python train.py --d_mlp=640 --norm_place="pre" --norm_eps=1e-05 --qk_norm=false --tie_embeddings=true --init_std_up=0.0485 --lr_mult_down=0.7 --grad_clip=0.5 --schedule="cos" --steps=8180 --dataset="wikipedia_en"
MLP neurons of a small language model. Each row is named by its layer, matrix (up: input weights; down: output weights) and neuron, and shows model dimensions 16-143. Each number is 128 + 32 x the weight over its row's rms, rounded and kept within 0 to 255.
Before each neuron's rows, "fires on" lists the tokens most often at its 100 highest values on Wikipedia text that the model never trained on; "fires after" lists the tokens most often just before its 100 highest values on Wikipedia text that the model never trained on.

fires on: " It", "ow", " This", "on", " The", "The"
fires after: ".", "\n", " wind", " fl", "D"
L3.up400 [138 171 183  90 123 111 141  74 111 145 106 122 105 148 150  74  66  67 121 123 147  95 140 136 123 100 173  61 117 121 176 128 116 157 115 145 164 111 136  87 145  88 184 131 128 148 168  90 107  84 132 128 109 146 108 155 160 182 140 166 119 134 177 157 105 140  91 132 117 148 151 131 162 140 156 102 143 171 107 152 156 120 172 123 152 196 134  62 119 192  79 125 112 121 122  54  87 172 115 132 130 136 138 138 168 171 132 159  68 164  74 103 120  92  73 134  57 134  99 226 144 157 119 131 134 153 171 144]
L3.down400 [ 91 120 102 124 151 139 132 154 133 147  93 135 164 150 104 144 143 128 107 147 205 145 172 133 118 114 183 198 126 175 126 152 143 192 126 138 132 129 135  58 114 104 143 103  91 104 150 160 122 184 148 162 185 156 204 145 173 101 151 137  57 115 121  90 135 132 127 136  65 134 215 140  31 129 119 130  71  86 108 115 149 143 152 112 168 140 141 101 100 126 139  54  90 130 121 143 133 151  96  91 142 148 137 210 102 112  85 115  93 120 173 129  74 145 149 121 146 136 124 130 106 120 162 151  87 122 114 121]

fires on: "\n", ".", " an", " a", " M"
fires after: "==", "\n", " is", " ==", " was"
L9.up251 [129 100 160  97 102 160 106 124  73 147 100 155 103 154 110  71 136 133 108 132 117 154 123 122 123 148 131 170  82  90 101 149  81 173  89 149 157 130 137 181 147 133 106 174 172 113  97 118 159 143  52 110 126  91 124 141  66 119 209 167 125 121 128 154 174 131 150 141 163 157 139 138  60  92 105 142 170 178  91 148 120 202 136 129 156 132 104 184 123 119 180  44 129 100 102 158  50 142  56 101 129 178 132 158 136 101  80 131 150 127 157 123 109 204 112 112  84 150 149 146 172 194 116  77 100 115 109 108]
L9.down251 [147 161 161 126 151 154 115 113 182 108 158 139 144 123 108 125  94 124 141  96 173  60 106 142 105 101 118 116  88 151 143  90 102 118 121 148 102 205 152  99 126 199  95  98 107 155  93 127  99  54 140 141 154 137 174 105 198 139 113 158 173 146 135 160 124  80  75 119 106 126 157 111 138  94 148 139 117  92 171 118 188  78 130  93 115 100 123 109 126 104  70 153 175 141 115 162 183 105 116  97 192 137 172  72  61 171 132 106 133 153 160 127 125 106  69 114 181 138 147 176 161 101  82 141 190 117 102 136]

fires on: " hold", "ed", "anc", " of", "ors"
fires after: " d", " D", " P", " number", ",", " Democratic"
L2.up85 [113  98 136 111 138 145 196  68 103 155 125 169 190 149 208 117 133 143 115 177 117 145 204 187 107 154 142 172  87 125 179 126 135 122 121  57  89 161  82 104 153  85 110  89  98 120 128 125  98  72 142 152 180 163 160 144  60 138 140 108 178 162 126 113 105  87 155  83 126 179 134 143 125 135 188 137 146  99 131  74 127 110  80 112 132  93 103 112 134 107 129 131  78 144 127  86 146 116 112 155 102  90 128 176 137 142 107  85 141 122 121 147 110 141 102 140 132 189 120 135 114 129 199  69 135 144 128 106]
L2.down85 [106 156  78 171  99 129 170 160 131 190 101 111  95 108 113 156 141 141 112 121  97 130 145 105 146 135 123  94 162 108 147 163  95 134 131 201 113 161 108 128 126 129 126 165 147 138 115 106 116 178 131 209 104 158 117  62 111 139  79 120  79 108 141 168 123 141  90 146 105 115 188  60 152 180 114 150 190 190 131 124 113 141 123 115 144 179 114 178 135 148 102  99 135  61  97 119  87 162 142 134 155 155 108 149 170  97 134 125 100 161 106  76  77 124 139  84 130  63 105 132 111 123  97 161  84 105 106 110]

fires on: ".", "as", "'", "a", "al", "ic"
fires after: " D", " K", " N", " V", " L", " St"
L2.up632 [156  88 149 100 182  88 126 111 130 181 118 104 202 126  91 124 141 150 150  96 101 111 124 136 159  96 194 101 157 130 128 162 135 133 187  90 134 160 152 123 119 118  72 116 132 170  83 158 127  73  99 119 135 116 137 128 159 195 156 127 103 108 101 163 157  91  79 139  99 122 123  77 143 130 162  83 142 154 150 149 185 113 109 128  98  92  30 149 147 156 160 119 135 114 131 134 148 142 155 138 139 127  90 139 104 141 127 190  62 129 190 120 135 149 116  61 105 142 139 127  94 168 210 133 137 134 163 181]
L2.down632 [167 116  63 111 125 116 110 118 109  57  91  84  75 133 125 118 135 167 131 148 148 153 184 109 119 147  88 120 139 133  56 170 130 108 135 142 129 118 156 124 132 104 130 145 145 169 126 135 170  71 139 123 137 142 153 112 161 199  97 167 132  99 136  52 115 143 117 135  83 124 145 162 107 128 137 105 116  87 148 158 142 168 138 163 153 127 134 163 166  99  93 168 113 153 134  83 140 191  77 113 169 114 139 160 164  92  91 185  72 187 118 167  93 145 168 181 136 150 130  24 116 133 101 123 177 164  90  97]

fires on: "0", "1", "8", "4", "3", "9"
fires after: " ", "1", "2", "0", "al"
L9.up84 [136 132  88 102 114  91 136 107 108 110 145  77  49 123 162 114  74  95 108 118 151 155 155 159 123 149 106 113 166 114 160 108 131 122 161 187 105 100 105 114  81 140 134 114 153 101 121 169 159 111  87  96 136 114 183 134 122  95 127 158 116 123 154  90  87 137 173 114 108 183 106 156  94 101 155 125 107 117 117 191  96 156 181 105 112 144 163 103 100  70 137 118  60 121 122 146 164  97 151 176 118 148 176  98 120 144 115 147 145 128 103  49 156  48 177 144 140 179 181 186 121 160 190 110 102 150 162 102]
L9.down84 [136 118 130 172  76 162  82 103 118 137  94 109 180 141  53 125 117 112  91 187 153 134 115 105 147  80 181 170  98 106 120 100 140 124  68  92 199 159 163  94 137  93 133 148  99 146 117 138 105 110 178 156 155 196  89 124 193 148  87 118 111  98 123 166 152 149 117 142 148  95 168  94 165 140 141  95  83  69 127 111 149 124 120 114 124 162  85  41 135 142 144 202 147 120 145 107 114 165 139 134 145  98 122 104 144 174 161 131 155  92 191 174 152 196 128  98  83  97  88 129  65  84 113 132 175 138 118 141]

fires on: "er", "é", "A", "as", "al"
fires after: " D", " L", " K", " J", "D", "S"
L5.up299 [127 215 114 147  92  90 158  76 121 133 149 115 137 105 166  65 132 172  74  83  98  71 113 154 108 143 115 120 134  89  93 176 121 103 145 132 120 138 141  80 137 110 135 113 138 155  98 202 143 157 111 134 113 143  58 160 134 213 109 143 123 130 146 155 181  90 133 110 112 118 125  77 153 130 135  69 130 113  88 206 181  98 123 154  67 115 110 164 162 152  92 114  85 150 152 180 171 192 190 106 130 205 152 164 125 105 122 116 118 138 142 154 101  73  55 107 109 142 179 147 106 148 142 113 112 158 139 156]
L5.down299 [145 175  96 182 138 131 105 148  98 128 116 153  85 115 130 130 171 115 103  90 180 112 187 152  96 136 132 132 154 115 123  63 107 123 159  55 144  94 100 146 147  71 119 196 134 111  82 129  92 131 140 135  89 120 176 117 180 154 162  98 161 129  51 163  73 187 125 161 158 173 134 119 102  99 166 102 139  87 136 142 116 132 143 179 165  69 166  77 138 123 174 118 114  98  44 143 104 142 123 142 125 153 166 162  50  93 122 113 182  83 156 134 159 155  99 131 135 124 141 134  65  99 132 109 100 128 131 127]

fires on: " life", "6", "4", "1", "5", "7"
fires after: ",", "arly", "0", "6", "1", " M"
L3.up421 [ 81 177 124 124 144  74 150  89 152 137 144  94 143 164 151 112 118 103 141  85  70  83 123 109 139 133 144 149 153 114 210 162 116 111 104 124 136 120 124 105 159 159 170 133 174 111 159  95 144  65  56 155 155 143  83 155 119 169 177 156 104 150 147  93 106  77 138  89 152 188 114 116 181 121 113 103 181  50  87  93 135  90 110 106 140 150  90  75 100 157 137 105  92 149 135 104 158 150 150 129  67 146 123  93 112 100 107 148 123 132 171 185 155  90 133 139 154 166 180 102 153 106  72 110 105  92  87 115]
L3.down421 [129 137 183 144 178 118 131 121  88  78 147 114 193 147 145 133 183 105  97 164  88 181  53  92 139  83 125 119  81 126 117 107 137 146 110 128 142 166 147 123 151 110 109 109 134 128 147 100 137 134 143 148  87 168 180 135 167 102 149 128  94 130 101 180 120 162 157 137 193 131  94 149 168  95 144 133 104 145 114 134  70 138 104 134 138  96 133 153 152 167 116 149  86  68 110  78  34 129  81 180 147 109  76  87  65 179  83 120 113 122  61 158 174 139 172 140 106 136 122 228  84 174 113 126 116 170 143 152]

fires on: "\n"
fires after: "==", " ==", "\n"
L3.up121 [145 132 161 112 128 167 112 130  89  94 147  99  85 126 167 169  97 174 129 143  88 176 104 176 111 115  96 165  63 141 122 137 114  79  92 219 111  53 101 133 129 138 150 141  96 116 124 184 184  72 150 157 124  65 113 155  96 111 188 148  88 142 138 113 116 121 125 139 157 200 127 140 114 130 129  85  95 140 104 155 144  93  89 130 163 135 119  98 112 156 129 136 153 133 167  99  52 135 146  68 146  93 144 154 160 139 141 127  63  99 136 137 169 130 136 101 112 162 134 125 117 205 118  93  70 114 150 135]
L3.down121 [ 74 127 108 178 184 126 102 164 121 169 142 122 139 172 200 176 161 110 126 153 183 105 101 133 156 121  89 136  44 118 152  83 130 143 125 126 115 125 120 132 152 165 113 177 131 172 123 154 140 187 125  68 109 125 107  78 128  74 138 130 143 135 149 185 111 163  93 102 119 116  85 120  42 174 154 121 107 131 131  72 163 157 179 135 146 135  91 153 137 102 120  85 100  87 129 131 143 147 136  97 147 183 157 138 112  85 149 134 105  44 128 124 144 130 142 110 134 156 122  98  50 110  59 121  99 118 113 132]

fires on: "0", "4", "1", "5", "8", "2"
fires after: "9", "0", "1", "6", "2", "3"
L6.up261 [125  81  85 139  78 107 140 125 195 141 158 155 129 141 174 140  76 160 173 131 139  26 136  84 117 111 133  85  90 130 176 170 120  87 174  89 153 117  88 103 132 123  94 178 159  86 174 175 107 106 138 145 147 100 125  89  91 113 130  67 115 103 134 134 155  87 178 127 158  58 173 148  94  77 128 141 167  96 181 112 133  86 152 149 187 197  81 139 157 132 116 116 116 137 192 141 139 149 112 108 102 104  91 136 109  95  95 112 129 149 184 148 135 116  70 143 191 169 131  96  95 132  78 156  90 167 125 132]
L6.down261 [117 159 168 114 164 103 153 187 109 107 105 151  90 153 128  52 108  87 171 120 193 162  89 110 135 129 125  96  96 143 165  69 211 117 102 151 158  73 116 120 107 121 150 131 114  83 199 134  89 163  80 127 132 141 116 132 116 116 131 127 107 172 124 172 152 108  79 138 159 107 120 103 120  87 106  97 130 155  91  58 119 176 154 119 152 146 101 172 154 102 142 177 153  76  93 160 143  65  92 160 135 148 151  74 155 126 133 132 125 150 125 186 179 106  94 114  81 132 142 135  96 141 108 146 145 136 209 148]

fires on: "9", "6", "US", "8"
fires after: " ", "C", " A"
L2.up340 [105 125 125 139  99 181 177  94 134 152  93 127  91 192 118 110 190 131 159  81 129 143  74 118 152  79  97 123 146 157 114 157  93 109 140 117 144 175 144 118 166 138 161 214 126 121 159 129 110 136 123 101 124 179 148  81 100 156 147 136 104  62 144 128  96  92 162 126 112 123 128 183 108 130 104  56 116 192 125 103 165 149  91 114 161 118 132 150 107 159 146 140 122 116 163 112  90 140 147 130 134 172  71 156 136 110 199 115 135 119 131  71  99  97 156  95 120 148 136  94 103 129 181  91 145  79 136 145]
L2.down340 [171 116  93 148 105 126 139 110 208 139 106 124 127 105 109 200 102  78 161 123 140  63 111 154 101  73 115 111 102 139 168 101 164 127 142 134 121 121 131 147  97 145 139 145  63 152 123 135  69 101 105 172 138  79 153 165 109  72 185  90 136 171 111 154 108 167 149 141 136 114 127 132 139 133 107 170 144  88  92  93  97  90 184 112  69 126 198 104 179  70  93 111 160  87 150 157 129 118 140 130  76  61 108 188 128 116 129 134 118  95 197 121 188 145  94 156 128 184 146 131  68 100 140 164 143 162  96 103]

fires on: "-", ".", "if", "'", "A"
fires after: " St", " R", " r", " d", " K", "P"
L2.up296 [153 115  97 143 101 116 142 155 221 110 185   7 120  96 158  90 108 184 115 144 114 132 119 140 164 143 173 159 150 214 170 140 107 108 140 108 125 140 145 144 126 124  84 160 151  88 116 149  85 122 107 128 145 136 105 105 148 138 139 124 151 112 148 133 190 118 104 178  67 100 107 109 142 109 169 145 204 115 133  92  88 114 104 148 118  93  91 115 133 170 164 191 100 155 180 119 190 134 144  80 151  77 112 122 167 107 136 132 132 140 133 126 135  89 117 141 175 167 134 181 102  99 132 156 157 119 163 108]
L2.down296 [172 135 142 118 148 139 139 109  97 138  48 107  96 206 146 111 125 106 169 152 133  93 147 125 140 177 122 121 163  99 112 148 112  77 127 184 112 134 104 130 148 183 169 129 127 160 103  66 166  75 105  85  64 111 171  82  75  64 168 152  70  84 128 102 122  95 104 232 101 118 140 125 148 144 155 123 116 141 167  58 114 139 187 100 137 160  77 165  93 117  79 112 145 180 142 103 124 134  99 129 132 175 107 172 145 120 151 163 104 103 130 134 146 117 168 151  87  98 139 134 161 120 111 171 175  61 136 125]

fires on: "or", "anc", "uc", "ail"
fires after: " D", " P", "D", " d", " s", " red"
L2.up168 [110 106 118 154  67  96 124  95  73 158 145 168 162 100 129 119 171 135 181 136  98  94 188 183 204 135 108 147 115 117 163 118 122  65 133 155 174 127  97 119 226 156 100 118 135 113 159 119 161 128  72  93 166 143 121 116  79 138  56 157 167 114 132  89 166 126 147 138  95 149 132  79 127 110 100 168 100 132 170 100 163 105 125 160  39  97  77 107 118  96 118 159  99 149 142 128  70 120 142  93 125 139 139 174 115 112 129 138 165 134 122 125 116 138  66  70 134 196 144 130 135 136 135  76 164  98 104 130]
L2.down168 [121 152 160 109 163 113 154  96 110 136 119  94 105 110 128 149 185 152 104 177 103  89 175 165 133 159 103  99  94  68  97 146 121 104 148 127 126 134 132  79 137 152  73  98 120 177  86  75 186 137  85 148 182  93 125 108 139  96  96 158 168 134  86 153 132  84 142 179 178  93 142  61 165 104 191  89 111 189 159 147 150  99 149 139 113 186 144  93 176  88 171 109 132 113 118  80 109 127 155 127  93 109 112 157 137 123 116 150  85 116  83 164 172 122 108 159 180 126 167 165 110 106  97 141  45 117 166 135]

fires on: "9", "6", " US", "ip", "ine", "one"
fires after: " ", " n", " (", " w", " +"
L3.up483 [109 146 161 148 154 107  94 104 108 148  48  71 126 171 141 110 166  84 203  70 146 170 126 126 136 113 125 160 126 147  68 103  86 120 101 183 186 108 148 107 114 135 161 110 116 150 173  73 104  92 131 121  89  99  60 112 135 157 101 119 174 127 113 171  99  72 156 154 101  92 126 187 108 162 136 155 132 137 149  69 128  64 114 129 166 131 146 135 122 164 138 112 101 124 218  95 119 189 106 128 148 197 168 141 133 153 141 135 123 156 128 117 107 141 136 113  87 124  98 110 170 106 154 102 179 149 140 135]
L3.down483 [135  57 222 133 112  90 125 106 172 135 154  84 159 161 104  76 173 151 205 135 108 149 103 131 117 134 148  84 146 168 153 121 144 120 115 134 148  92 168 172 135 122 103 134 124 123 125 114 121  82 165 122 148 136 166  58 203 101 111 177 144 183 101  79 127 128 171 141 177  95  85 126 116 118 121 137 124  83 158 160 149  82 138 103 107 123 120 103 132  80  55 109 148 100 131 140 139  62 140 149  63 119 165 134 112  99  47 186 161 143 134 112 171 157 141 108  97 151 102 111 124 141 121 133 189  94 139 125]

fires on: "od", "'", "e", "o", "é"
fires after: " L", " V", " v", " N", " d", " l"
L2.up527 [184 135 160  74  81 141 148  76 139 122 127  83 161  57 157 119 144 170  56 124 120 159 133 148 178  94 164 109 120 110 178 110 168 129 134  99 116 120 133 145 116 118 157  54 101 125 142 148 158  82  91 131 124 131  95 105 156 152 142 142 116 103 124 145 171  96 124 114 149 164 164  93 117 144 149 131 109 119 181 150 167  81 103  98 147 117  75 115 136 132  84  89 103 122 200 109 170 191  94 156  60 170 104 143 151 102  79 134  85 118 113  58 152 108 141 144 131 222  94 159 147 146 190 158 197 164 170 123]
L2.down527 [ 69 125  96 131 159 132  93 150 124 126  89 167  82 119 110 176  92 185 102  92 156 171 178 162 146 215  99 152 131  67  90 128 132 132  86 114 127 135 103 185  81 159 110 200 131  95 112 154  92 115 102 125 158 120 148  94 146 116 162 151 151 131 136 110 135 164  88 101 143 116 111 129  86 181  88 113 127 130 154 118 111 126 124 179  81 137 164 188 110 135 119 110 113 164 130 141 116 177  60 143 198 111 151 115 147  88 124 135  63 121 209 171 110  90 133 178 140  90 216 131 108 129 126 133 110 147 109  38]

fires on: "9", "On", "6", "7", "History", "8"
fires after: " ", "\n", "-", "=="
L2.up203 [116 113 147 128  62 134 117  97 173 153 118 185 110 129 153 107 177 168 111 130  84 135 124 121 187 124 113 115 150 114  40 142  92 106 105 175 156 167 164 170 119  99 140 165 108  24 155  92  79 114 130  79  70 149 156  61 107 151 125 128 121 138 135 141 116 125 175 165 112  63 127 161 151 179 150 120 145 130 147  86 136 122 116 131 128  79 148 136 118 153 178 124 142 130 162  50  89 167 102 109 178 137 108 159  95 155 155 111 171 159 152 160 112 134 188  89 147  84 125  91 186  95 146  75 121  85 132 170]
L2.down203 [ 86 141 173 104  80  96 110 126 158 137 123 103 163 144 102 144 127  92 107 100 121 148  92 137 101 130  60  89  52 181 189  84 160 125 126  91  69 103 119 117  93 119 132 122 113 170 146 137  85 111 125 158 145 149 160  78 178  97 122 144 163 139 148 128 161  58 163 103 155 156 135 102 133 148 168 200 171  25 140 149 137  69 162 105 134 125 116  98 155 123 146 127 138 102 186 170 144  81 137 137  94  97 136 195 156 154 105 154 138 114 155  92 107 135 112 128 134 189  94 134 103 149 132 210 120 125 142 121]

fires on: "4", " well", " known", "0", " such"
fires after: " ", " as", " is"
L11.up637 [151 153  49  89 128  90 109  97 114 177 113 121 137 143 156 140  99  75 164  92 132 137 141 110 117  89 181 102 151 148 150 221 117 107 131 137 167 102 172 107 179 129 112 143 194 154 172 116 112 119 126 139 161  76 163 162 121 101  85  99  95 139 126 112  71 130 108 116 157 172 149 136  96 109 102  96 116 145 111 148 122 139 112  99 169 140 133 128 121  61 165 151  91 167 150 140 138 147 133 171  79 137 140 173 146  88 125 116 173 140 150  43  81 128 125  95 110 128 185 137 139 152 112 120 152  98  71 103]
L11.down637 [134 146 111 101 115 143  77 138  93 136 112 159 137 102 114 111 188 119 121 122 116 170  91 145  42  90 102 174 124 118 158 120 150 143  94 156 139 198 115 117 115  55  93 128 137 136 167 132 139 114  81 142 121 108 164 181 122 103 153  71 120  62  83 108 169 104  81  88 132 180 104  86 109 112 104 114 192 192 199 117 143 117 116 104 128 189 125 133 138  57 152 136 148 193 174 178 105  93  98 152 126 171 160 136 139 120 130 167 155 182 169 106 191 143 158 136 140 119 122 140 111 151 141 169 149  58 115  96]

fires on: "\n"
fires after: "\n"
L6.up175 [142 113  81 123 116 142 109  81 131 149 187  94 156 135 178 129 116  70 133 142 137 168 105 144 176 147  99 130  46 114 105 144 127  98 121 135  84 100 143 106  95 141 151 121 116  87 137 111 144 152 118 128  97  37 137  89 122 112 151 135 114 108 161 162 200 123 128 147 131 114 146 105 119  55  95 127 136 172 148 110 148 197 128 164 163 162 152 153 113 110 118  94 148 162 111 128  94 112 130 101  84 194  86 146 141 122 129 180 122  65 142 103 123 177 136 164 134 108 125 119 149 154  96  82 122 135 129  71]
L6.down175 [ 72 125 120 127 150 104 149 143 158 136 204  95 151 118  60 133 199  77 176 129 137 171  76 145  97 176 125 166 110 124  87  94 114 115  59 111 154 111 150 199  89 187  63 103  95 119 156 109 134  88 128 164 159 124  81  98 158  89 143 166 115 128 125 148 183 138 154  96 123 109 106 159 103 135 157 147 127 127  91 160 147  67 110 114 145 126 127 165 104  73 139 120 132  97 109 178 136 132 221 122 153 119 164 159 130 133 159 149 103 113  68 115 105  95 100  71 131 161  93 148  57  87 102 115 151 106 128 131]

fires on: "0", "2", " Website"
fires after: "9", "0", "1", "8", "7", "-"
L3.up205 [160 134 120  99  81 134  95 121 112 123 159  78 169 215 142 178  97 110 141 152 171 100 117  98 109 104 143 119 129 105 112 163 128 161 166 124 164 101 145 114 145  62 160  84 153 198 135 139 134 154 113 161 120  97 115 140  66 102 142 142 145 130 127 179 150 137 139 127 139 130 121  90 107  34 160 176  99  99 108 173 127  85 135 108 108 131 136 174 128 129  55  59 164 114 185 122 116  80 103 164 118 127 131  99 120 118  72  83 136 153 139  92 110 180  70 160 178 108 104 137  98 120 152 105 124 131 167 137]
L3.down205 [120 127  83 136 152 132 130 124 114 162 188 111 140 209 104 160 105 157 158 109 148 124 161 100  90 125  94 143 121 122 179 106 126 174  82 106 129 102 116 156 157 116 146 139 140 119 131 131 125 131 114 133 122 147 105 121 120 118 190 114 137 120 118 153 134 115  84  77 117 128 171  62 161 107 135 108 215  79 110 117 197 192 133  80 169 163 145 136 101 131  95 119 105 134 134  78 138 179 139 143 133  97 165 173 102 153  70  66 114 133 129 130 104 165 112 124 126 129 197 162 147 108 139 108  86 119  94 115]

fires on: "0", "7", "ice"
fires after: "1", "0", "2", " v"
L6.up63 [ 90 161  95  91  48 147  91 126 171 161 106 102 149 171 134 123 134  83 146 140  80 168 150 120 116 102 161 112 180 148 150 119 113 181 178 124 186  88 103 149 165 133 186 183 119 124  87 146  94 104 134 110 144  91 151 169  87 139 117 176 111 108 164 147 179 114 161 118 115 130  90  93 139 102 160 143  55 144 142 140 154 106 142 190 114 136 156  83 104 125 130 145 108 142 113 126 167  95 124 169  65 169  92 103  79  84 105 108 123 140 128 104  68 126 130 152 153 135 181 109 122 177 170 132 108 166  98 105]
L6.down63 [ 84 153 133 140 116 132 135 107 138 141 156  90 172 141  71 118  94 132 142 146 174 122  41 136 166 129 167 125 111 148 152 129  99 172 141 145 105 108 107 134 126  56 115  43 150 190 201 168 102 105  97 136 135 137  96 146 146 149 117 149 152  39 104 144 105 144 113 144 130 104 101 104 126 130 139 160 125 163 132 137 153 129 115  95 166 187  92 124 107 115 147 159 108 155  78  57 129 127 155 115 116 165 153 140  64 160 142 111 140 182 139 156 110 145  88 103 146 100 129  57 147  93 100 128  93 138 192 169]

fires on: "J", "A", "E", "C", "I", "G"
fires after: ".", "\n", "===", "==", " \"", " ("
L2.up526 [119 118 104 153 173  96 118 156 105 197 157 137 124 135 130 166 116 115 152 156 149 110  90 105  92  98 115 111 119  91 107 168 197  98 172 139  89 141  84  70 175 140 134 124 136  93 138 178 128 186 205 158  69  96 153 148  84 161 139  94  83  85 154 168 109 130 107 147 171  54 122  94 103 128 132 150 130 142 193  57 132 160 129 117 181 109 139 127  76 153 120 143 219 124 148 114  98 154 180 126  94 143 177  92 111 124 150 111 160 138  49 138 109  91  98 136 132 122 160 110  93 167 127  93  96 122  67 110]
L2.down526 [116 110 117 109  77 104 113 108  83 100 103  79  90 113 133 161 125 159 140 106 157 165 178 128 100 140  81 131 157  91 116 115 134 110 108  87 140 142 147 146  36 206 122  98 137 130 135 140 162  77 102 140 134 124 194 170 110 102 140 136  86 126 151  82 120 131 107 118 103  86 142 178 137 153 106 129 147 150 135 192 110 119 143 125 106 172 132 152  87 140 144 116  64 116  93 140  93 111 110 143 145 131 145 208 158 139 164 131 146  92  95 109 125 116 150  39  98 136 137 134  83  89 148 140 156  96 181 153]

fires on: "\n", " |"
fires after: "\n", ")"
L6.up515 [173 117 159 174 116 158 122 143 189 189 118  54  89 101  78 151 129 139  91 203 141 187 121 119 103 123 124 100 131 130 112 128  93 146  74 145  94 136 135 103  62 148  86 125 107 107 104 143 188 149 107 163  83  76 130 150 153 102 156 112 152 106 100 102 163  90  81 121 119 166 126 113  71 128  85 147 101 118 152 131 156 107 153 173 105 159 145 140  99 138 136  86 134 150 137 103  47 139 141 150 156 159 119 127  99 128 149 182 100 124 117 147 129 198 130  97 122 174 134 121 102 181 127  72 135 148 141 186]
L6.down515 [141 171  85 142 118 126 127 160 129 150  44 163  73 162 137 147  78  39 130 133 110 151 131 116 153 122 136 129 171 128 117 118  95 156  83 154  91 122 103 192 114 193 141 162 135  67 117  78 128 136 139 113 122 105 107 139 170 150 171 118 150 152 117 157 237 135 117  89 150 139 103  79  61 131 106 126 127 104 126 111 110 113 159 160 104 152  99 174 152 104 186  90  98  92 126  95 104 123  97 124 106  81 117 101  91  86 163 113 111 130 147 170 195 114 120  84 145 135 113  81 132 130 112 100 108 161 154 135]

fires on: "0", "r", " Team", " played", "ed", " Album"
fires after: " ", "T", "-", "|", "–"
L3.up79 [202 149 111 159 120 114 108 106  82  78 162 152  90 151 143 154  71 105 170 146 176 128  91 137 121 143  96  90 115  95  92 154 171 177  97 125 181 129 159 158 136 123 164 132  86 171 199 118 134  77 120 119 141 106 115 112 151 104 164  91 142  66 104 130  68 151 124 172 143 115 121 113 165 125  90 157  46 199 163 129 117 162 130 129  66 139 130 144 104 121 134 133 150 150 155 210  57 117 160 123 142 109 141 135 139 126  59 118 183 166 106 127 128  62 122 131 100 125 122 143 141 144 114 152 110 122 103 149]
L3.down79 [103 157 215 131 165 101 126 109 128 163 109 139 152  73  84  65  94 130  90 132 106  97 191 173 117 167 172  95 131 130 175  63 142 120 136 100 123 126 107 148  74 160 120 243 149  66 110 177 138 113 128 107 133 157 150  34 118 127 133 157 120  93 132 122  57 162 108 144  88 142 124 182 168 124  82 144 163 101 133 174 159 158 151 115 113 138 167 158 172 123 152  86 101 139 161 106 126 150 121 123 161 148 161 122 137 120 190 118 140 118 125 119 136  80  93 142 129 138 170 130  92 143 101 103 166  77 137  99]

fires on: "1", "8", "9", "ince", "7", "0"
fires after: "1", " ", "2", " on", "S"
L8.up498 [158 204 157 154 136 169 139 150 102 173 126 128 139 114 139 126 167  55  99  69 115  85 123 174 111 117 132  86 147 151 166 118 150 144 131  85 133 150 112 109 124 110  72 172  65 136 111 167 141 115 146 136 138 113 203 154 141  79 114  99 109 115 125 139 116 169 160 166 119  66 123 141 176 115 172 176 140 113 153 127 141 132 178 189  96 134 140 161 106  62 125 125 191 123  52 115 140 180  98 180  71 108  98  94 151 154 136  88 137 170 137 152 159 120 124 114 154 157 143 133 165 128 155 151  62 103 126 146]
L8.down498 [111  83  95  93  72 163 120 110 152  94 108 100 149 146  85 151 132 103  52 163 186 146 136 128 133  81  80 161 124 111  65 111  93 183 126 114  82 115  97  98 149 124  91  96 123  89 144  92 154 115 107 136 111 185  84 121 139 149 147 161 143 111 134 111 103 125 146 170 128  93 134 152 150 190 135  79  93 143 142 154 100  78 161 197 145 174 115 149 127 115 109 122 129 145 133 116 131 127 232  85 139 105 105  85  56 135 139 172 117  92 169 131 165 112 103  90 106  66 152 114 112 112 149 143 136 116 143 144]